python train.py --num_hidden_layers=15 --hidden_size=256 --num_attention_heads=6 --num_key_value_heads=3 --head_dim=64 --intermediate_size=704 --vocab_size=1917 --hidden_act="swiglu" --norm="rmsnorm" --norm_place="pre" --norm_eps=1e-05 --positions="rope" --rope_theta=100000.0 --rope_fraction=1.0 --qk_norm=false --attn_scale=0.125 --bias="none" --tie_word_embeddings=false --parallel_block=false --init="normal" --init_std_qkv=0.0349 --init_std_o=0.0 --init_std_up=0.0349 --init_std_down=0.0 --optimizer="cautious_adamw" --learning_rate=0.00118 --beta1=0.95 --beta2=0.95 --weight_decay=0.21 --lr_head=0.00819 --max_grad_norm=1.0 --warmup_steps=552 --schedule="wsd" --decay_fraction=0.754 --decay_shape="linear" --final_lr_fraction=0.0 --batch_tokens=131072 --max_seq_len=512 --doc_mask=false --z_loss=1e-05 --train_tokens=1000000000 --max_steps=7630 --dataset="wikipedia_en"
MLP neurons of a small language model. Each row is named by its layer, matrix (gate and up: input weights) and neuron, and shows model dimensions 128-255. Each number is 128 + 24 x the weight over its row's rms, rounded and kept within 0 to 255. A neuron's up and down rows have the sign that makes its largest values positive.
A block is one neuron, or neurons of one layer that tend to fire together. After each block is what it responds to, as a language model described it from the Wikipedia text at the highest values.

L3.gate250 [ 91 101 130 126 149 159 120 121 151 114 110 106 144 151 148 128 104 166 132 143 134 116 119 152 110 180  95 151 147  98 102 121 149 110 113  73 147 162  84 175 129 169 159  94 130 126 151 131 112 121 140 176 135 125 136 130  83  89 170 186 129 155  95 129 144 121 115 124 117 135  92 141  83 119 111 165  97 129 157 176 118 112 147 112 144  81 137 136 113 161 123 102 126 142 123 120 109 180 128 175 141 152 114 145 124 176 112 136 125 147 141 118 116 165 134 130 129 115 147 157 107 144 112 142 127 105 155  77]
L3.up250 [134 150 102 163 117 143 144 162 111 168 108 124 146 143  96 111 125 141 107 102 104 129 134  95  91 136 107 142 113 138 123 104 133 102 123 171 159  89 117 180 135 144 145 125 144 113 184 118 135 129 105  95 127 105 148 117 133 124 124 151 114 107 141 157  99 122 102 119 148 116  84 140 117 152 133 152 102 107 126 167 140 130 129 123 124 108 118 145 126 124 115 149 196 149 138 149  93 120 181 160 125 138 138 139  90 153 117 121 112 176 121 126 109 146 110 140 122 113 115 167 122 112 136 121 135 144 131 118]
L3.gate258 [ 83 133 125 170 105 137 146 146 159 108 101 151 124 160 100  75 135 138 141 113 111 114 136 114 160 148 129 107 116 113 155 141 147 153  99 119 149 174 152 184 156 133 129 121 107 186 167  96 134 121 125 182 144  75 150 162  99 123 158 103 138 131 136 143 113 117 149 111 124 154 159 121  88 150 118 138  87 132 117 117 115 114 117 118 129 151 115 106  46  94 125 155 136 159 104 146 142 116 146 158  64 125 171 132 118 139 132 117  75 167 169 145 111 129 100 114 143 121  93 141 121 156  98 142 150 121 121  77]
L3.up258 [133 115  99 128 136 183 124 181 101 159 151 123 128 155 146 144  83 184  90 100 137 129 155 178 162 119 150 128 113 146 120 143 120 122 156 132 116  90 109 138 124 132 158 120 157 136 123 100 163 126 126 130 136 167 173  97  93 171 136 116 119 121 110 114 106 147  80 100 114 132 149 162 161 128 100 155 178 128 115 137 177 141  71 124 118 124 174 133 119 119 140 173  80 156 122 136 143 149 113 138 170 118 151 130 139 102 128 111 134 119 120 151 121 155 170 132 115 123 137 131 119  85 128  91  95 140 147  95]
L3.gate438 [ 91 121 172 156  84 157 143 144 120  92 170 124 160  98 133  90 123 120 117 136 110 127 131 107 116 160 148 115 153 110 108 107  71 102 106 194 148 110 138 166 108  94 136 132 105 150 158 148 122  97 115 161 118  96 170 134 143 145 125 160 156 149 121 146 129  80 156 151 138 137 132 131  86 144 155 146 115 155 128 127 160 180 139 111 119 150 117 102 120 149 146 139 120 139  88 122 131 143 128 160  78 147 143 143 123 150 112 147  68 123 114  86 125 118 143 122 145 128 122 102 142 182 143 105 157 100 155  89]
L3.up438 [171 115 135 123 120 139  94 153 144  92 125 140 120 100 117 140 139  93 134  89 107 165  90 116 119 135 120 141 119  92 141 172 116 126 130 130 142 120 100 120 125 162  84 134 143 144 104 134  98  98 142 160 176 137 138 101 161 140 145 165 202 125 119 125 141  84 152 130 144 181 153 122 102 130 130 180 145 146 141 148 117  87 142 156 106 123 155 138  74 136 127 140 107 196 157  93 109 166 175 157 142 155 118 141 143 151 116 131 112 135 152 139 135 161 123 110 121 111 159 103 157 168 132 117 147 107 161 135]
L3.gate544 [ 89 117 112 172  83 121 111 181 132 110 139 129 109 143 153 135 128 138 155 138 117 143 120 194 125 146 130 114 134 104 121 145 120 138  85 119 129 107  97 201 124 123 137 142 122 158 153 144 147 126 141 144 146 117 104 149 121 148 119 126 185 115  83 161 100  89 109 130 107 152 101 144 113 138 116 185  90 145 115 166 105 158 133 129 132 128 125 129 117 150 105 124 154 146  79 113 116 105 124 145 107 153 183 122 133 138 151 104  99  88 156  96 147 128 136  92 117 114 169 111  89 135 124 121 135 142 124 105]
L3.up544 [ 81 137 135 128 158 153 135 100 154 144 107 112 145 161 117 116 110 155  98 144 102 111  84  70 114 104 142 138 133 145 133 120 134 181 111 121 124 155 177 125 114 134  73 138 150 160 113 135 137 146 129 138 141 137 150 123 157 134 116 133 127 139  60 143 130 151 122 139 119 123 106 115 129 175  95 100 115  98 191 135 153 124 148 136 187  74 148 100 139 121 123 161 111  94 124  91  78  99 100 169 125 141 141 156 136 125 130 122  98 175 126 122 181 118  89 115  68  81 105 156 117 134 132  98  76 132 125 101]
Description: Word-completing suffix pieces

L3.gate499 [132 120 158 177 101 136 111 103 128 108 113 101  88 126 121 150 129 102 116 145 127 132  93 149 123 132 133 137  96 147 151 132 141  80 119 134 142 127  83 142 125 167 152 115 118 144 170 136 111 143 118 103 151 129 100 122 120 184 119 136 135 164 148 144 146 106 105 123  81 144 112  96 111 128 147 134 117 144 174  95 143 159 175 144 152 174 164 102 101 116  94 136 105 155 128 127 113 114 128 123 144  99 138 137 116 126 156  71 130 147 146 140 125 132 138  93 134 110 130 113 123 128 170 137 118 169 170 105]
L3.up499 [134  95 117 157 105 110 108 104 112 167 113 113 101 112 111 166 117  82 127  93 130 127 114 101 129 154 139 124 104 166 167 158 106 102 133 160 106 168  79 113 139 158 151 134 125 134 119 114 102 144 121  91  88 114 140 111 124 176 133 129 153 153 101 149 149 120 131 113 167 176 119  99 129 107 136 108 141 129 122  90  85 140 151 140 125 129 154 104 184 156 113 116 128  93 119 131 139  95 172 125 149 132 152 105 128  78 164 118 154 107 128 124 108 142 100 164 150 130  90  93 171  92 144 112 117 138 152 140]
L3.gate558 [ 85 145 121 138 164 170 120 152 103 148 149 113 164 145 125 156 122 101 129 115 130 127 136 139 163 128 169 177 114 175 144  93 126 110 159 130 154 140  88 142 142 151 107 108  93 157 148 123 158 143 163 123 115 136 116 126 146 173 145 128 114  63 121 132  99 159 102 124 117 173 141 105 125 119 129 144 110 134 140  77 126 123 146 169 143 110  98  93 148 157 136 140 111 106 147 128 122 138 108 153 152 104 147  85 147 103 137 104 148  99 124 161 127 165  90 100 143 132 144 121 103  93 108  77 114 106 139 124]
L3.up558 [141 130 147 114 132  91 143 109 123 124 136 119 146 137 123  91 118 151 108 115 138 176 152 179 145 122 134 103 115 113 126  82  98  78 158 180  92  92  95 119  87 159 160 135 100 158 131 127 127 109 104 124 167 129 145 137 158 125 139 122  66 118 102 175 156 143 102 110  76 112 121 102 120 120 112  82 159 110 140 132  94 195 115 137 153 165 158 128 184 136 158 110 124 165 108  84 121 144 142 136  78 142 140 109 131  95 113  96 160 144 133 128 133 129 117 126 138 128 133  91 143 130 120 133  87 150 135 150]
L3.gate563 [142 102 128 147 154 136 142  79 114 133 149 115 141 147 137 135 111  89 108  98 114 144 108  95 112  91 155 133 172 116 188  74 140 136 140 147 113 130 140  81 102 121 132 114 123 124 122 124 162 152  84 134 119 110 132 142 149 149  90 116 121 134 163 151 139 145 117 130 106 129 104  84 151 148 147 120 127 111 111 108 112 128 115 124 148 134 153  99 204 127 127 113 134 119 110 120  58 175 138 126 141 137 135 139 101 121 123 124 148 119 151 173 142 161 150 133 142 121 153 133 156  93 102  90  87 131 166 117]
L3.up563 [139 153 115 137 139 124  89  88 155  76 111 157  58 120  96 136 139 115  66  89 148 148 114 139 130 129 188 122 154  90 139 164 141  92 120 120 136 150 116 135 147 127 112 134 132 144  87 145 138 123 115 112 163 161 150 144 117 114 118 111 136 152 100 137 107 110 101  82 111 104 111 102 128 128 157 167 129  73 101 137 126 113 162 129 174 154 115 165  93 121 143 133 129 177 118 159 139 132 168 170  86 132 130 114 129 115 129 102 124 108 137 127 141 128 117 113  83  91 119 102 128 133 125 136 132 151 150 108]
L3.gate674 [103 120 126 113 169  82 120 148 130 139  98 102 133 128 102 115  81 136  94 128 140 136 145 141 147 134  86 110 148 146 201 142 156 125 137 104 166 141 131 125 108 137 144 141 125 128  94 140 117 130 146  93 155 101 109 111 131 135 146  86 122 114  87  77 137 130 128 148 132 152  96 156 131 142 159 170 114 148 132  83 121 139 127  96 146 140 126 175  97 187  76  85  88 151 147 131 117 131 145 165 140 124 148 116 113 149  84  81 123  89 116 130  99 121 149 131 146 121  97 141 124 154 142 111 101 131 113 139]
L3.up674 [125 129 183 118  82 106 146 119 119 142  95  96 144 103 134 127 104 146 150  65 119 114 172 149 107 155  89 130 138 102 103 133 152 123 109  86 126 134 115 169 107 149 120 140 145 155 106 127 160  96 119 100 119 146 132 142 104 136 125 101 115 118 120 123 131 130 120 152 114 140 155 120 144 137  87 127 166 111 140 171 126 161 122 120 124 153  98 148 105 132 103 113 125  98  99 128 122 167 126 127 134 108 154 164 112 123 126 129 129  79 128 158 112 123 137  87 141 132 120 130 121 147 187  77 122 135  91 125]
Description: Biographical birth/death verbs

L11.gate29 [131 126 142 149 175 111 153 129 158 135 146 132  90 116 135 101 137 119  69  95 139 120 108 136 114 153 117 136 133 120 135  53 128 123 103  58 128 130 124  73 131 143 120 135 170 172 144 113 159 110 114 177 130 135 137 135 106 153 113  96 134 154 118 139 110 124 153 108 128 141 129  76 112 160 124 121 128 163 105 169 128 109 106 123 158 154 132 116 113 175  83 103 153 126 116 160 115 171 133 119 109 143 148 107 160  79  96 129 140  79 146 111 123 177 146  81 125 160 140  86 150 146 149 107 116 153 121  85]
L11.up29 [153  65 131 142 186 132 142 126 123 151 114 123 145 136 161 138 121 109  91  93 137 130 125 113 149 169 121 145 146 129  80  93 150  64 111 149  84  96 162 181 105 133 116 161  89 164 147 141 147 161 133 129 112 123 105 121  98 122 137 101 109 141 136 159 124 135 140 150 120 148 113 138 163 142 147  80 139 194 110 131 113  64 124  99  95 145 139  82 133 165 120 122 196 100 142 106  95 130 101 113 129 127 105 138 132 127 151 150 134 124 145 126 118 119 128 177 181 138 149 137 111 148 117 133 138 102  65 161]
L11.gate66 [135 144 146 102 112 132 164 132 143 104 151  88 142 122 145 146 177 114  70 127 149 173 168 120 124 109 136  90 134 151 173 139 157 112 154 122 102 115  94 166  79 126 143 131  92 129 102 111 140 147 125 128 117 119 120  91 193 172 133 125 117 149  99 143 132 127 163 132 152 106 100  96  95 106 115 157 154 141 134 131 100 122 109 140 100 125 136 123 194  89  85 133 115 185 135  92 111 131 115 114 110  98 133 160 129 135 140 172 147 114 128 148 108 107 146 127 102 156 161 118 157 136 118 101 166 134 109 167]
L11.up66 [154  97 102 111 120  80 119 110 145 129 126 119 121 136 147  90 143 140 117 103 125 150 100 152 189 127  96 156 124 140 144 112 110 148 104  53 116 136 143 163 113 132 121 124 123 163 122 168  94  95 117 133 151 150  99 153 149 132 138 130 110 135 101 136 129 129 120 120 135 131  80 115 154 149 111  96 119 143 155 124 123  84 128 114 129 104  93 156 133 155 139 103 164 130  99 159  70 118 141 132 143 111 138 172 101 101 151 142 151 133 159 144  85 119 145 108  97  95 141 141 135 116 163 116 176 148 160  75]
L11.gate233 [118 103 154 120 126 135 148 112 162 127  94 115 155 153  94 132 125 132  90 138 127 126 138 128 136 125 158  85 150 157 143 111 107 121 143 111 100 139 130 129  90 164 123  94 149 100 136 154 152 142 123 136 123 130  95 130 138 174 172 148 111 165 140 149 155 140 154 131 140 131 131 153 133 119 163 118 155  98 123  94  93 131 102 128 111 113 145 137 117 159 140 152 112 144  74 125  90 167 145 117 115  99 135 143 114 105 151 125 154 129 112 101 129 116 134  92 175  77 159 101 126  84 141 160 131 152 107  86]
L11.up233 [143 130 137 118 130 149 104 126 134 108 123  94 149 122  99 114 130 112  87 153  94 173 148 141 129 112 180 143 127 130 164 192 122  92 141 138 106 113 172 186 115 141 120  99 116 126  94 105 170 148  85 135 111 105  93 136 141 186  95 126 139 165 173 146 134 101 112 120 162  88 142 131 145 142 141 103 122 127 128 181 140 120 121 141 127 110 112 147 121 124 111 103 131  97 123 127  73  79 115  99 138 126  93 105 136 105 158 105 123 118 126  94 138 143 137 117 120 158 107 172 120 173 154  78  98 139 140 120]
L11.gate356 [112  85 128 123 150  87  97 127 139 108 105  54 110  91 122 144 176 140 146 119  94 126  85 164 156  90 169 143  97 150 114 141 140 111 125 125 113 110 154 138 112 151 141  75 152 112 123  90 134 119 159 122  65 131 152 139 159 121 113  89 124 154 166 150 101 104 125 126 156 107  92 120  94 161 177 119 185 139 123 108 150 126 129 104  83 133 120 126 117 124 113 126 149 116 118 135 125  91 117 159 111 131 142 158 150 132 157 126 109 121 106 110  59 160  96 118 144 119 155 114 125 165 143 131 177 142 130 133]
L11.up356 [151 151 159 131 159 126 139 163 103  97 101 103  71 127 118  80 184 146 112 108 163 140 129 140 179  71 139 131 124 131 139 124 115 141 117 117 113 135  99 134 154 136 115 124 100 137 138 163 120 124  92 147 157 153 122 120 120 125  87 149  86 126 140 113 151 121 186 149 103 132 120  94 114 137 144 127  89 135 122  88 107 146 126  72 138 149 105 127 107 147 140 106 147 143 110 131 111  84 130 124 114 151 141  95 153 125 131 144 136 130 129 142 142 100 136 134 138  90 144 161  95 133 152  98  95 119 150 137]
Description: Birth date start

L4.gate378 [ 83 159  95 157 100 122 143 128 187 117 124 131 116 136 117 105 140 151 134 115 131 126 134 126 111 137  82 147 125 138  76 164 131 131 111 146 127  98 115 144 149 122 149 121 145 122 126 154 105 111 147 180 136 118 126 179 125  92 120 154 180 124  62 147  79 133  99 130 142 129 137 149 100  86 118 149 156 121  94 117 148 144  92 123 142 133 104 131 128 152 126 104  96 117  99 119 126 119 129 154  98 115 129  82 116 131  97 152  97 180 126 125 146 136  86 148 102 105 103 115  69 131 100  87 121 171 120  90]
L4.up378 [126 177 112 159 120 122 126 118 153 140 154 118 131 159 122 128 121 171  91 167 121 141 103 101 141 118  98 111 140 125 111  89 100 137 136 121 136 112 119 151 145 156 142 156 132 124 111 153 133 129 122 114 115 145  78 111 135 130  87 118 162 114 141 103 143 156 124 127 171 128 140 146 116 141  94 155 119 132 125 157 152 127 152 143 118 110 137 145 131 136 136 126 142 150 100 162 183 109 105 154 126 113 130  91 137 165 126 124 128 123 116 117 129 155 129  67 117 112  90 126 106 167 107 116 149 167 134 111]
Description: Mid-word suffix pieces

L4.gate639 [ 83 118 182 100 133 117 113 130  85 120 133 155 108 129 155 141  87 137 116 129 126 115 162 148 127 119 114 140 101  94 157 142 136 132 135 131 147 152 162 116 127 128 138  92 103 108 131 117 137 104 126 119 137 102 131 156 118 153 127 162 109 148  97 106 117 117 143 109 139 170 142 143 171  99 123  81 102 105 147 132 135 118 118 120 113  92 143 102 169 139 159 103 161 154 118 125 181  95 149 125 143 131 104 131 121  95 126 120 130 145 102 121 140 117 103 133 178  96 127  81 118  84 115 166 134 106 174 122]
L4.up639 [156 122 124 103 134  79 134 118 130 127 125 145 167 140 121 147 141 156 142 116 116 145 137 108 113 113 107 120 122 129 175 146 116 103 136  93 121 113 140  71 128 126 111 100  98 112 139 114 140 107 147  87 146 102 167 132 118 122 114 101  80 112 120 172 101 102 120 113 130 132 154 115 117 119 120 109 189 130 112 128 127 137 162 167 123 170 106 130  94  86  86 145  90 128 117 148  55 101 152 122 116 107 147 106 111  84 134  99 138 134 140  76 165 157 136 118 113 126 103 127 141 137 144 101 115 111 133 119]
Description: Mid-word ir/rit fragments